MLP neurons of a small language model. Each row is named by its layer, matrix (up: input weights) and neuron, and shows model dimensions 0-127. Each number is 128 + 32 x the weight over its row's rms, rounded and kept within 0 to 255. Numbers have three digits each.
After each neuron's rows, "fires on" lists the tokens most often at its 100 highest values on Wikipedia text that the model never trained on.

L7.up633:132109066159166095131118103112165107135135141106092166056129136099146171107161135060111135129161098115117060085114152094124095171061150153088134130131127149154125143113177157140225042162135125119116146163103129145175156139157104114097119086128189195124115103094103127125160099135133123174138094180146086184149166165127154110183127070202101141147119149130119106072163072134157129123088
fires on: ",", " (", ":", " by", " from", " /"

L7.up340:128151098111136120115101126255077060134116116078143182138138140070177095114147108134206119182131183073123145129113095092152186120135139170178100148143111129147134117131147127102117107140151156109114100132147064199147126191106066095124074095168188076106126168083119110126113129103078104099095121143115144123158143143067122134120127059144130177145150130120114166079078134124101066149120
fires on: " |", " ", "."

L10.up191:104139059115147211069146095093104162132089139128099060143075167160106166107113179111116160115129134104112170103151143176149133112162176083140088034150057111150085109133128136136126134180200143139148136161127116107158141167178151157117107141129148182123080116155134095103151138125135118143098154079102055119106111119156102086088099066132146153118165097110118122142105126134143179112121
fires on: "-", "|", "9", " ", "4", ","

L8.up86:090109120074117091049117153161109148088092142124155112121191117144136096114153151164107140145112104063095090151147113138126173121144149168127067168137097129105105146193158155125145117131159163162110138158131074185114102172178103073141122105084168106151165143163154156118133107136145182109103142131126129115169128152087136150149090102101127087149136124118106164081155184137025111136059
fires on: " the", " ", "2", "MS", "1"

L4.up216:138057099085083148137064165080133103103065138173086118155132165097082110123111119165088149106142123096103123134142128128099118143129144138126185121128115115155093161142144131088132220098123139163114131191123183087157104173076107100148161167107170116127136168097064074129103094160116128148151111148153185140144123153061177117120152073177140174108142167114082118114109148128131138156157
fires on: "9", ",", "0", "8", " that"

L9.up567:139123184167061136142128173125105070155158137136106068099077141082125108166126110132141091129094154116142151165164110123162153117142102151066164155147121148097156176102099120098113126110104148126090106083122166110150126152130140149187118141140113115167149158156101190080124089160091180154103125184142150141184111116092110143165106127134161125140148060095127135108126157124117146145058
fires on: "ing", "2", "ed", "s", " a", "3"

L11.up342:148137131166159105141048074115169162167147147162134121189122116117152107130119137066085189093152124129115093118120164160144109134146164161116122081142128120133147135097198145106117124149151066129093136118139077071109120126113175134182097215069169118098090169111128110120095179140174101098139094115133086145123185139159126104196154127137155182105155156128119096140089077157177092140085
fires on: "3", " the", " their", " |"

L9.up474:145139167096176126129088108168117183065150146150100169117139150117126060143117132173072112090075155104092111146148108108122161104145125138153143149101165168178138105181101125117100105138163076114128113114110123077170106202063185068148132136110117076138159074086121080143149169142096129082114113236168108181105143109111165149097122120079155126136132124065112106065164184107120125133142
fires on: " and", " of", " in", ","

L4.up569:132088155191098140065101102106076146113068136163106129139104185241185128119116122149087167114165096107123092129121150050128134137102164117147113160121145085132176143140114115117159142086101148159122170140132088094125135154118099078149146142187089158181066117106138109178113132066103163136125155165098153120136142141148118135180088128041191143109121087150135138152136193115147161082115
fires on: "\n", " Year", " code"

L12.up217:064104173141135167155147119109083097119104113126108142160130162106100167115135090126144094091119142152121165137155169158146130091088150110171106014102100181150119131167117139134160156166123114105081065142114149152156123128135205132152088188160090158125080099083106114146143139097187140133171148212074140111125145146090153136144145142104091151127152096180145122170119072133143164131161
fires on: ".", "|", "\n", ".\"", "-"

L4.up171:160117116139123143134065075075076134063103154127109099081089199190122085127144125139106040123167116131117093165129127165079134128150138043144153096121134167085092161172134088070141121130094146126147164164107140182156125166149110074130093133089175126082115134129169127095130141179148081150147149135171152151103106125152093085182120149117105173118217121114144153204130101141108127147154
fires on: "ly", "ally", "ably"

L6.up268:069183099114118119066111138116078127170054131091133109117095135129079129207101141077108131128076134142109124096156091130177121093166119134128063103135119135118119114114093127069120199146137161135103073129120157161106084124177125113171180165134125119194077131165125155049138134121165131135067106128177127126147013115177128168127098068116174154149117134155149139110171166088137107141157
fires on: " the", "ed", " ", " a", "s"

L4.up590:178110112141073184094141100061122146090073105188134116121143107177147100111139133131074114130187123107132133103133115053141151129151096063165113125155080176186124124098056131156145170123094121157138093119065152118181164127114109109132124072114193134180101122142109143150126108158128161089180167212115089083140111113133118126157087149140137125142126153122124050094104149142112167140149
fires on: " and", "===", "\n"

L12.up311:162099157140115098108127155117094070088121209154143135131172120096098091143122153124139101145091129091084115147188168149062150065137105141093091099187112136154071092141082105100144149125127131153143140109128107113111096099130167139126136117136134182198122044106082133153146075103128100107179125165150159165100146130169149163132120139118105111125090126103123145083205102110132094127122
fires on: "2", "tor", "st"

L6.up282:118155157082080173120135058158160080071111092165105184151119132140108124162095163181120156085124109182114081174161117167162092138163068143142069108154123183106094082103112093146082167156156091178098152094154147119135117124092095169049110140144175112121097140147134108160090154085150111127066120160127130133133147115119118114136119133098115171187120147116135051132105161157159193142157
fires on: " to", " \"", " and", "s", " |", "ed"

L7.up258:183080129090093034150140100140116122143082087157131128132096166231147117116133138217110136113132138121110084074121096127136160151145112131103123151138182145176079099157116149150093156116109148104059081149090108114140116141083180135116102099121159170135139185143163128099170126153085118136177110174188102194136106186184147136134151069156114132142138102139145166135102111184109166137113
fires on: ",", " the", ":"

L8.up496:111160073142102102164102107177132132127143114180148129087131119168117119096148092101091132146073089115105099134112123120058146150122060182063134187153123065133116163147156157126132169101105127079136096161188059077109143105153115151118182125182117201149097148164051139165119095140158184128126097171156138172188111122090130143126144109121153118197147078151097137166145120097100120152115
fires on: "s", " as"

L9.up367:126077104096148095173106157156147166166159086162146131110117189162114123134180119096074162115110134160143101128167127131084123145103189162090129139191113115143105092135064163110131156123127073111078130130097087125147134183127108082112150121123084178063105167104172147120123141135133178121125131102133179143061053101136095152085112085187162114118108102121185191150069143177122188078123
fires on: " the", ",", "|", "The"

L9.up289:107173087131183091189107140126127091116138115115114149174185135133153118122074111141125138124058149175118098114073073118117150092081170046132166119190152173139084123194127116157136126206149079133125114117073157110187134154150105135075109161055075160095133174157105123112155121181140141109121130120158163191195148120120122111125093118114171097118136097165127135142093111151153103147174
fires on: " a", "s"

L12.up556:135116105109212103151160169109112143135153149143183082136135108139121159136093148141109168166109126113113145150162104131142144144124169128159120160098089071119131118134130101137110203155123118145072151117125108151090098212137145106114139140136079176112122139084100126177192106148127136127097068113160107164100080197228117144099079099054100044133155103116139168116131149136127152171094
fires on: " an", "2"

L11.up72:114074141185128184118085148171164089140120122138130153156088125146127139133147095126127064114181104083083102184134106178140124162088154124159119152174148093100126139170170108150088116086129157117066055101138126103126103140109200088136101132197085127109157090096155173116122105151068151079149131135163083129138117136161138111087158098166141069077091111148089114089133098145192129076143
fires on: "1", "2", "3", "com"

L9.up50:131163094163152141139114142130134081101129161175104154143108080132129094161169069105114089080111166155079116103167099154091176125152096123125100165143148086153109135145056132082141164172118151180129115128105108110214175153149177112114084108077140108203083070106110130130135166144092118111142116191177122131136155112123120066116103117107092172088172146093114175150113164179109133111137
fires on: "s", "'", " he", " couple", " she", "2"

L8.up392:140103175186131138161083104156141126085075120172116089135102102152168149132128106101098123126133131171123093111180142147084130142141134115173125081178148144107090099064080169075106082157112139118091134158087110121144133158155092108135153067189049137139109125129107092109142145102144153055128121112059192111134048150085074140177118112144113153080129089215136111137118133120132105071119
fires on: "2", "6", "0", "7", "4", "3"

L4.up113:135102100151103080091114124142090143150144098149109123082099106188145161156099147156134078094175090113147083131161116121120194147097138196154122077110119187173129123136098134127170113130135121106053155142138140145170110152066109140127095096133103117126117157111134103073184123134155084146138143214174124164127121136158153132192119049149196127097134146149162115099050078140157135112120
fires on: ",", "),"

L10.up427:169177087118112111108101119148133086123134092133112123151060139157186123129129114162099141116088128128106059116167169156140123126117106149125089100113164114139114040093168131155133125161102066136103179104160141075176101193095137143101154217173115115160065100077106132130111168118152170092045128141161127121138163097084116141115126117053152068128153120155122178131125139098134108160153
fires on: " he", " to", ")", " and", " no"

L4.up737:188055108156098146142112138120128183088109085107169120064121153138101115209144125174061116129142149141135138146134126091080167117193190114079163102182091162139145127150113095088135128166111132191129116124139146112139094155139112085127119100135145112174188136147125092143096071131105128112113148090193099121122125145121186119124101117100179165184111152117086085122090101162127119066129
fires on: " other", " different", " or", " known", " and"

L7.up329:147132111103172135126168109114109173203148111166098174078101104140149099171133130169092095073163115175103149146147150182112168116117163174161130121167073144165140122083101181107095098113185106114144107105099141148099089176135085076114097172118127133194101190131180167131152144071162103099124150102133102164146134114102166109185093094102165118145169176124088136065040126140174148131129
fires on: " the", ",", " as", ")", " and"

L10.up453:063150103144172103146107168111111119155125110176110110072093165118090135076153161156110118179171104147124144150118113104109156108089156133130151170087142080164110184099134117170152111089138133110116113098094172155131176098163159093133085090182090118116124115170132077180081077107164186166123159151121135096097158101131099109146117127175153175088087104150131158040088129117146119124132
fires on: "8", "9", ".", "cent", "0", "5"

L10.up196:181104117173131099134094179111111068126144127130155148171161178152151091160163154129145122213189107092106163124154169068125142155094184105164149176105108127065134088173175160090150136117092115126119146124157121138134085115196139168173129174103121185117098114124122119127095133093166141132098133121151110086120100162088124138122133150147139098149139162209098095047147078157163148137162
fires on: "1", "2", "7", "6", "8", "5"

L6.up330:139131110145113160121076151127105221162108123121159090159123193202139179100155161100100117140139110151104119106155112088097147099119139149205110128144111075202102191075104112155153240106132154145112116086108142123138122119090171144132112107131086136143119123096095158137167079090101103106133101172097093104129163172139106146115139186138114128135167094193091093159110086099109132094059
fires on: "|", "===", " |", "\n", " "

L10.up441:091147152146188123108117120133167144133104116135183145165112123096114104136149157160112164120138125112099164077160150156172102117156137138149143104122214087132094157097102143135085104174144090143126053142133153132068108182124179156129146149143164187049107130190122120119052147073103129086138162110036136198166161106110126084099107149112123179129198186150137127115139092099138139130144
fires on: "-", " the", " there", " contract", "3"

L7.up454:158114112156135065095090171175172094111156113129135114151173145151098118133164162163095120057129157118141127186134078137057162119186111065111143126130141145180106096104145130148132132111124073122105137149098160095090126108112106152104107110158068149165083145132169102141099056154179140152178113120135156133098155162115117080075109145119165189112108160149154120108095132089133135122124
fires on: "d", "s", " being", "n", "t", " not"

L9.up510:179100127148181076160086096162111122118121178151159110140128115145144131145120156119123129090129130138100158152181163134143095170120171170125086177077146109079122126058094093168090164106140140154089114165067094095176153159135139146039142135140152063161147158133122098194088068141138134082112140099162138097109067138156107078087138113103125114133135121130075172106155089178180131171095
fires on: " an", "2", " more", " is"

L7.up169:177099122178083180162125159149133054097211184181123134158194154094119071110107166127099118144111111115099108136111103067140090126158085149147080091105078122123175154130124121108151152090139123103126063102118159148121153129131140159114098118176128144149120134108093181128103168066055128137195080125173143102116108061142086144164100142155117135101100145181134118096146150121152137135132
fires on: "2", "ed", " ", " known", " seen", "ven"

L12.up758:134107083125176075160101170098069122140118121142115104062119090113104125088097129118084177100200127184100108158124083155113121184138162116129142095112118129144099169129098185147155026096154088143155145184115123160158170121145161094150089147099147158130118147116094095162137169140188114138156153182165212076092134113101030124116126109182129177117115121073119106116133124147114143128108
fires on: ".", "E", "N", "U", "A", "9"

L7.up301:135082103107118123048189074163166115145099164133170087164137193193129115132169164147098191163117109133100163176175141063109119109131110102128130154128130115129155118121097098078127167080157143072120136130161105106085098110073118104114128145156108099172153168102163123097148104162178139125146144156187072139063188097118129064064151099136131186135149185148147134135121123133088120169095
fires on: "n", " and", "d", "l", "t", " at"

L8.up344:137085190074045128099066117102101173137092126154062136127116124171196168202124188096106118111102080164087104165096138096128158133115104080175105137111181158176142161169165122126128095164147130175138104058158120129155134158120095099171112152107119116142133138116095091150093099087157076185130087104167115126120162149148143121092098218149095122133196108118077124120087089172141133120160
fires on: " of", "9", "1", "3", "8", "2"

L11.up183:189173153115112116149073136160083153074079167120107153111096139146085237130121149143138111120184099092155105126126113108109158115115132132097078140165135086142121125125150123161131155112127113115043123141116130090154107098144130126141110138127102117114111123103113092055150105147171159179087124101065186130134170135108202158105017134073100076109138117132146131102101116142197076054153
fires on: " in", " of", " at"

L11.up275:078167141098127075131154067147158171119153111097112127141106178130125104166124119118170154153153095064110089194137162201212101166165113090118110116086138148172108144057172164133124086104157100126124088086152202162190116131085118125083135121123103170136182161144091078111167139111141126139101149166140105158203098086115098170102107136172134126150135054102084150080133080143105122079099
fires on: ",", "1", " ", " a"

L6.up359:126105133155130126138193169139129125130093110091152086139168167102133154110091177137147173109100149109115145142212143060141134072089109084160104115173070076094055181112133166125143175150153122158133086135151131128149074092136163143169148132079082107159154110101099103146128115063145186120130124061155120124096181150135129124123110119130080126130137086106103159167146092190104121151090
fires on: " ", ".", "\n", "1"

L11.up557:150036122142112130152164128107112071136178152106139141119062146159110175125147138153142188139151136153152084137159083091153095155106105137119155155126157146187146103076192105081124163059086129112130083116074085161137129106104166115128179105139152165133108114085132121131175107128144096156139142121107108106087119135136118096070131091178156121120144170141164116106090096141098114103078
fires on: " an", "ly", "3", ",", "6", " just"

L10.up35:114159116151059169083137155089137143099091147138104127195162136147190111136163166070088124145047132177149099139111172118136149122154103111113156171177083174136154161092114138153122072118156131136076161169179120140126076135120135126142140067107089102170104134065152119151199163100139096141096142118173117164159067112115131092129094110078142145141166139090117145061156159122123106119131
fires on: ","

L11.up692:132130144114089160206061070128182176149147070183159175077111101072128116105155165094118089142130125126144089117105137116133159141128159118183096125172120091150154121131156149133162088054126056099122093070154177143100163131120171097108133100126098176095157092100118141167094178136151163139112119144166113135087163131124131149122144139181107180120090144101098160103099102109140142115173
fires on: " a", "0", "1", " /", ".", "8"

L8.up603:125129104083085100157169161132145140086127125177148128142119166090095115128104118122111113156121084096136128164160097107153128106148065150079112104123138067137096156195115119040080175143132140161116117149125058102130075146135076100120127163102136117137117132105159135139163056176165235163111164158082052160157092105141170093162149139109135103142150106153080130091192110144114113164107
fires on: "en", "t", "s", " Year", "aged", "et"

L7.up55:179068175115118110144094151094149102155102126110113063098080184094150138142132131135096095139127135143108108134125188088149095144164129110130138090141131106205143163148108147103164112148143111140102084139119162109147189173142139073125150086103128131160133147147066151135138102126085185176107128163196138104153132187143109099138130167195096185086116122139141105114146125171119092122167
fires on: "0", ",", "9", "1", "5", "R"

L4.up333:100079120132151070137078167140126160143110126126193060171150154166136099150173219113085072086107116152147128123169140131082183156176151151101057144153146107139137112078104159082137193166177150147091108081148095162165131088158083149125160123125073135155114110152131101096183139083166160121084081126141105098130099117100060162161127087137128088120110139122167164122113168121101117120172
fires on: "s"

L12.up390:153107142151148105134120130110153148079121167127111144069162114114097125166137131088064159171073136134141109152098144138190095087122163137100121122109107120115123169138188131105193166124114078152106087114121139145144185111122125150133172106134122133089086196088152139160165131118148115111061131105216123183158156180155125149110071117104075166164103141092096109103147084110107164081157
fires on: " |", " /", ":", " for", " in"

L7.up469:092149120126138159125130073119184111101144182174150149101147091072117106113136077070045129113091119091078115213162112098087093123157103189151089125141119113129114139090154159145090118159144182101145147122170102131091132098147136075115141099138144150132078150139124173146128181158070163141149068071184146187223142149115133134143141134096104128126174095127103121089154119164166168093142
fires on: " as", " at", " for", "'", " $"

L9.up400:148126175191118099125155129117110176157168143167041106158095120139092060119160164113109178073120105137162155110099124089183179172137193166186115078160096174156175124109100121099101115173186140131066114181121126122097173129100166170115124162062119120191101108144168124052138151084162114159137124126105108148131179164141184083105114125138104112085121144110131117208128170130121143088089
fires on: "4", "3", " |", "0"

L12.up250:096155137203067171125110127154180129164188160112137100124136137122095117106091080063133084058112044104092103095162165115154134167100169141112158175177110097103109194123107122132120163109124135082139067166136116142149157129095148106155125162134110089099122148138123125147113165132092084085234108146124120108115131073156112090097149097129147141140102072110128101044151102153125170099137
fires on: "2", "1", "3", "\n", "4"

L7.up630:119177062127124141171109069179109133173201147068157150150144148066096101112150145143169060153124160111206121086186115130179138146170171103137132134116058120136141099107127162181095141075078161167147088126142080109095091141152100140104127097153189140085102177136143109160092156169106166086113169132133116115143087129080136137139141111141146131133165123138105162055119136137159075091148
fires on: "\n", " "

L7.up608:137149160180137100102154205158112100118151129186119102168126153126050136096162102078140167146159149124120093155144175110144141134126082125095118140113171096163139121156128116115153113147115129118147126139099080165054036170132111122167104105121137128145147082153138136160155131045118133116101158162126112115112145212184120127163130146158138111113178060037095129094124103136143109124065
fires on: "2", "1", " June", "4", " March"

L10.up526:108120160125142125143107107144056119155093177133110144088134117140161209148060062123150112124144122102100161132132128176090146107109136120111107208133068141091119076184166164104192157081133120129107119143095119101099104069189134117146115077195061120132121092120132113173125125150141154115146095122065171115195087123045156138149097172139127147116082129141104062163167095120101114122159
fires on: "6", " was", "4", "5", " century", " ex"

L9.up167:061138079156134123099097131106045148102104199146153097155150127135111136109090160089132073141117057121102103142140106149160126130052119146089103138173137139139139094142108155168114147147124131101102194121106150080101151124131078145116085115148107121138146084144091156143134110128117157145172115180177198143082151160093061140156134170065092143203101101113087111115182171120148154083116
fires on: "0", " number", " $", " Win", "2", "4"

L9.up19:124146119170143118168186060137115136151172154104076068103078136146125187143109145130088125105151144172114169158120157076103092089101154108154161160142159104141144093108090136130130146095046126094107141125132055145122137100165123156120162154097069072160091113068141110106147173096151103158084172118129162123106160100132133062115111131152122070110154099130137110083153138153172069096132
fires on: " in", " of", " a", "ly", " an", "te"

L6.up708:151182175093090148142115152109124171120116115147090117126083146119143129125171142086098161151102171121172084137144123144093157042134148116039112104140151122127086175114092119115124144156111128109111077103155160155116092132150089141127078113201125137137119177191102175085139211115154152135122116145148132128126111134132124107167120097130155176187118152139071152147121096100022139177143
fires on: "s", "ed", "ted", " or"

L7.up246:117100188119132076149143084122110108107148106123085180149135162139100053135100144108085080125154111192103119170118160089185117081136153007119076140145137190118116127118115075095157132159119106158136162112124152105151139118172140113159114115127150117172141126109152133129126142076118163211117125148189097123154136096054138122105149144140136173132179166154083153208107119090054070070158
fires on: "ly", "d", "ed"

L6.up491:158086121113083185136117094146166147130105113138169113165141124154134162141100097159115127114182152145124139116123121081083166135154054098145137160108078144159118127194131102131112158133099082166129126167142125141152064117204052078132076084103170112126155197173106111084118181074167143104175206160116110117128101110139132123116134063142133199126156148150138091107148071125112159176139
fires on: "er", ",", "ist", " and", " of", "or"

L7.up386:095125111117109137138125166100102130099070118120187164132082133154143127142115153169122170176077174139213164153172091052075119051071161142093130185116072083176133137137105109130197089124120143087096116150110056194106091146134128105111150144124087113154164187153186120133141127154145116139112157119150123201111120166119095132143105133174186117105193147114107140088089101149151154124177
fires on: ".", "th", " of", "ci", "qui"

L12.up225:143131129136112123166096132075111118136122172115149172132112162111073111162150127112147154122111117192087173145190090088105112104094159132156154161134161102153150165091142126149205078105167077122070128101123153127090092075151146175162096110077106147099164183065155138138180154153086159127128096092114105192166139148128109134154118168106170108112094164104104144124110159079170106079130
fires on: " a", " A", " this", " Ha", " realize"

L11.up335:112131118119106142162131127150104144110150186126107154158120097100064072120106133134093128145101130125114046170158095116137129111160158112162155138129154167092103105141168152154180108112176067139106112105070203158140150141114086090187166112103122154055162148136162136144171111171125164118089133172117113164158142169096090114090117175163102094192065108140123123098150112151153150089107
fires on: " a"

L4.up703:100095169131152127030108084118174099200095159098115159062166168114119093139126163168100145125167148157156073157090172122116111152103115064168085129149102159136103113105200130098141140088145106084124156151168135132124140202108154194146101103084170128075101137127169120108132144122104090150133112185128133160089208146118070097177121063121110165117074113094145112088099118146131123155155
fires on: " team", "-", ":", "up", " up"

L7.up43:168159071087081137127108105181036092177133162115085145119158132084102102154189144084150122085097156102105124105147166194158170108160135180119157104133066147157139120166060174135091100109149176137101114132132067136105139161095106141132095104131164139128200182092147089156134166161092131141105137142198179143110132138100147109128152065165121136150127154137108097141073114114100072173118
fires on: " |"

L10.up766:121157128120131191041087114079112140168180125146123115101143100121115113144088082134120096098143137173109082122162164157133123082135192165096136121094141133141155124127111191145125146143100054095089095096146129100202065093099135106145182082107158177103120145118120113189109122114152164115115097092138141084116136055072116164181141166102148194107121124129158120079106156115107161089126
fires on: " "

L12.up558:119131152189138125134127099138175166134142123166128144089131142139120182130189099117117159174169114091159159174169170172032158131169177135154105173153159174150097118124083180064146160168087101080125111098147160082042131127082169045083129108109132113135100179131194165179107186127088146095101135075140152169155157114129128148125095111148115135074130119113097140124085143122155120106157
fires on: " the", ",", " of"

L12.up404:133136185099147154101121125123096123108097073139113151095112162110138152120175119105179137192121104148121115103144115123107105166150073078172176168175150139141107149164188199122155094134145096192185135089136026071079139130123115100153123134164101154086147096121098161176103161180175116096096119099122169121151100135138081124135110086116100069111107092150132089076128132152136178141167
fires on: " but", " However", " though", ",", "9", " Although"

L9.up93:103157129127124100097135117093151078112114193081133146210120126081122136126100123099169173126093102141086118175101125107127119116096076139123136128155120181130130165159131158137079167152176101176101169106120098124050086166158132176156145113132080128181129136138160174166165136145151085135125150111183088140107141152077135088102101117075124156130179134128119120107120139018140059152192
fires on: ",", ":"

L4.up611:133118139129150128136065095097127144086127146161115153129116145116154168066135169082108123138125137151123129074138098231114131101087091093053114140047150121120195117083133111091226124121119094110094117106140133193103199132139105111148107101085110160110152124082171119072099139186153109085061187129187102146150120147124159122165148148160091142143101120178153104137103057082129122133150
fires on: " in", "^{", " United", ":", "°"

L8.up419:101127170198114120173110113111193136135148136117108145092045113128035115147166157166079165121116104104150094083093118130155145133202173115166129116086137177068058164120156090127102087164207097133130105100106127141141124147144124149147125210077148140111107166137163098134156185154158116152139157125137107144131135122096084179144110128158139097169050135115085141064132142113158156154131
fires on: " a"

L6.up307:103143114077153061068135163118123165172157158112147112148172134158093099192085130143098084137078160149123160150156158118139208137159083101133122146172120145139117017184145163144099077166140103147110106176118147135073110089122090049136165115111139124148109132113161086149139091116118171108098116182188130114140126166139108131047114159083142115125141149139136086096134117115145097179162
fires on: "0", " ", " in", " of", "r", "n"

L10.up574:158170114121123127101095197060089133135146201115153185082177075152071102164073122114151081139171175162145081175102143120097140113184177129095103153175109131137152097088091132095191178073105088150105085129155088168206119114123126095164154100137126150099131115119128139123152096100164125134119151105182126150154121094129087192042161166088136113098179097108158114129134120144112189104147
fires on: " ", "2", "0", "1"

L7.up256:107106131160140155110181115173116165117122142160143147121086094111096176119125146103110120108140206150083097146169151071082175116114118103143067078159071134104108130098136115083159109100147150149148121176158119145136164162148185141106176174081143167102105149080108103112171120069143073113161133138109103073149187177123118106091083132096114109062165066177111101145086144175150198135129
fires on: "\n", "-", " by", " ", " player", " he"

L7.up673:107167127082200157174056159088128108061151126127177128135145148151135153137093133105132065137126174161108131113124145150094120133190155095176043120079097095089137122076050117150112123178203160118139114115159088142108123133157145120146174175146074146144170095107192087087125128137164113120094068170171120115136169101122146138160155137083101133149087151118102169112133094105159161153186
fires on: "ly", "rang", " film", "or", " most", "s"

L8.up437:159176159121134139103072138139172135110205129120123111141175121169041061194123136124080102128174107124113132111158145092119115155107094093148074109105123117145115136095045132115135165105093095093097130137058185137213145140098104150121162104171150088107098108153121123140088190105188160106118119146134134130044087173161144133191137137152132174164142111118148150142130111097130139121132
fires on: "s", " and", "er", "est", "/", "-"

L11.up739:142155114208083135130149140145115138042135164108090071087109138124192146142146134199073072185099182126071145096172167171087120133181106080208082145123101129164059169099103109120142154166174153131120111114156091105183138114160123149151158097140101093171102122137120109183110117123112155148083137179146135090107127105158138176123108139115109148150139157130107153102141111144147114117087
fires on: "2", " ", "0", "ridge", "es"

L11.up617:213162099120157117124146079195169164104140148107106113131076160153151118100161163142097130141133149140129051071151135104110168142113122146142132166083069115143126145162141170097104084125126122149095151151103140067159066136138154074091169109062115115154185161108170107107089190149120185102038122110138120177111069145159149156132118137062130165138111113100145170072181111149104175097120
fires on: " in", " and", " a", "in", " In"

L9.up718:167128166097100141101128159106106128057132103123157162137144151136150089138213157147140128167116151194102121144179128146115108142171076097101161183163106170120110134061144123095131096093128179232179104128125038119116098147156120110129107157123214178082152150162128139125065113118170131109094161141121171118146144128104081088143158057119132124148166194114148130114127156136153159117128
fires on: " but", " which", " where", ",", " that", ")"

L8.up285:099123181124075115123079145138126094162124120120080110136099122118178190130180121114060102143165111133083151153093202073143193068102083071122155104179139113154233113137085171143134112126091134151050081126088141149137142100168089106151125089151177121146149096073105129172133174165106164157131130135181173127143102113124115140105155160105093160134148117153107110147116113152133184164100
fires on: "0", "9", ".", " However", " was", " is"

L7.up690:078175170141117137082089155111130097132112174078034176151155179162132152169065096113090143130169147083117178153145135154093119095063144103183133148143146134166094145095153137128096133146168117216073163120069194142127087172210081123152111154140132132153119122087115147167165109151113116163133113092128141112140119103107114086101121092113163137126173118089101161124148162106196134152145
fires on: "\n", ",", " ", " not", "0"

L12.up735:081093164181160127186078137109103146151121113094150157114066160095147136112129118129167178143152145094150109141111191107160169126182150074155169164074146144067148139165165150057141120110085082128073147121101147095099112175102161117118143131098140100145083085079085145150088143114121188128112143095158083091108110080139171150080141136121088161160118192107168103169146166173164118149157
fires on: "7", "6", "1", "3", " career"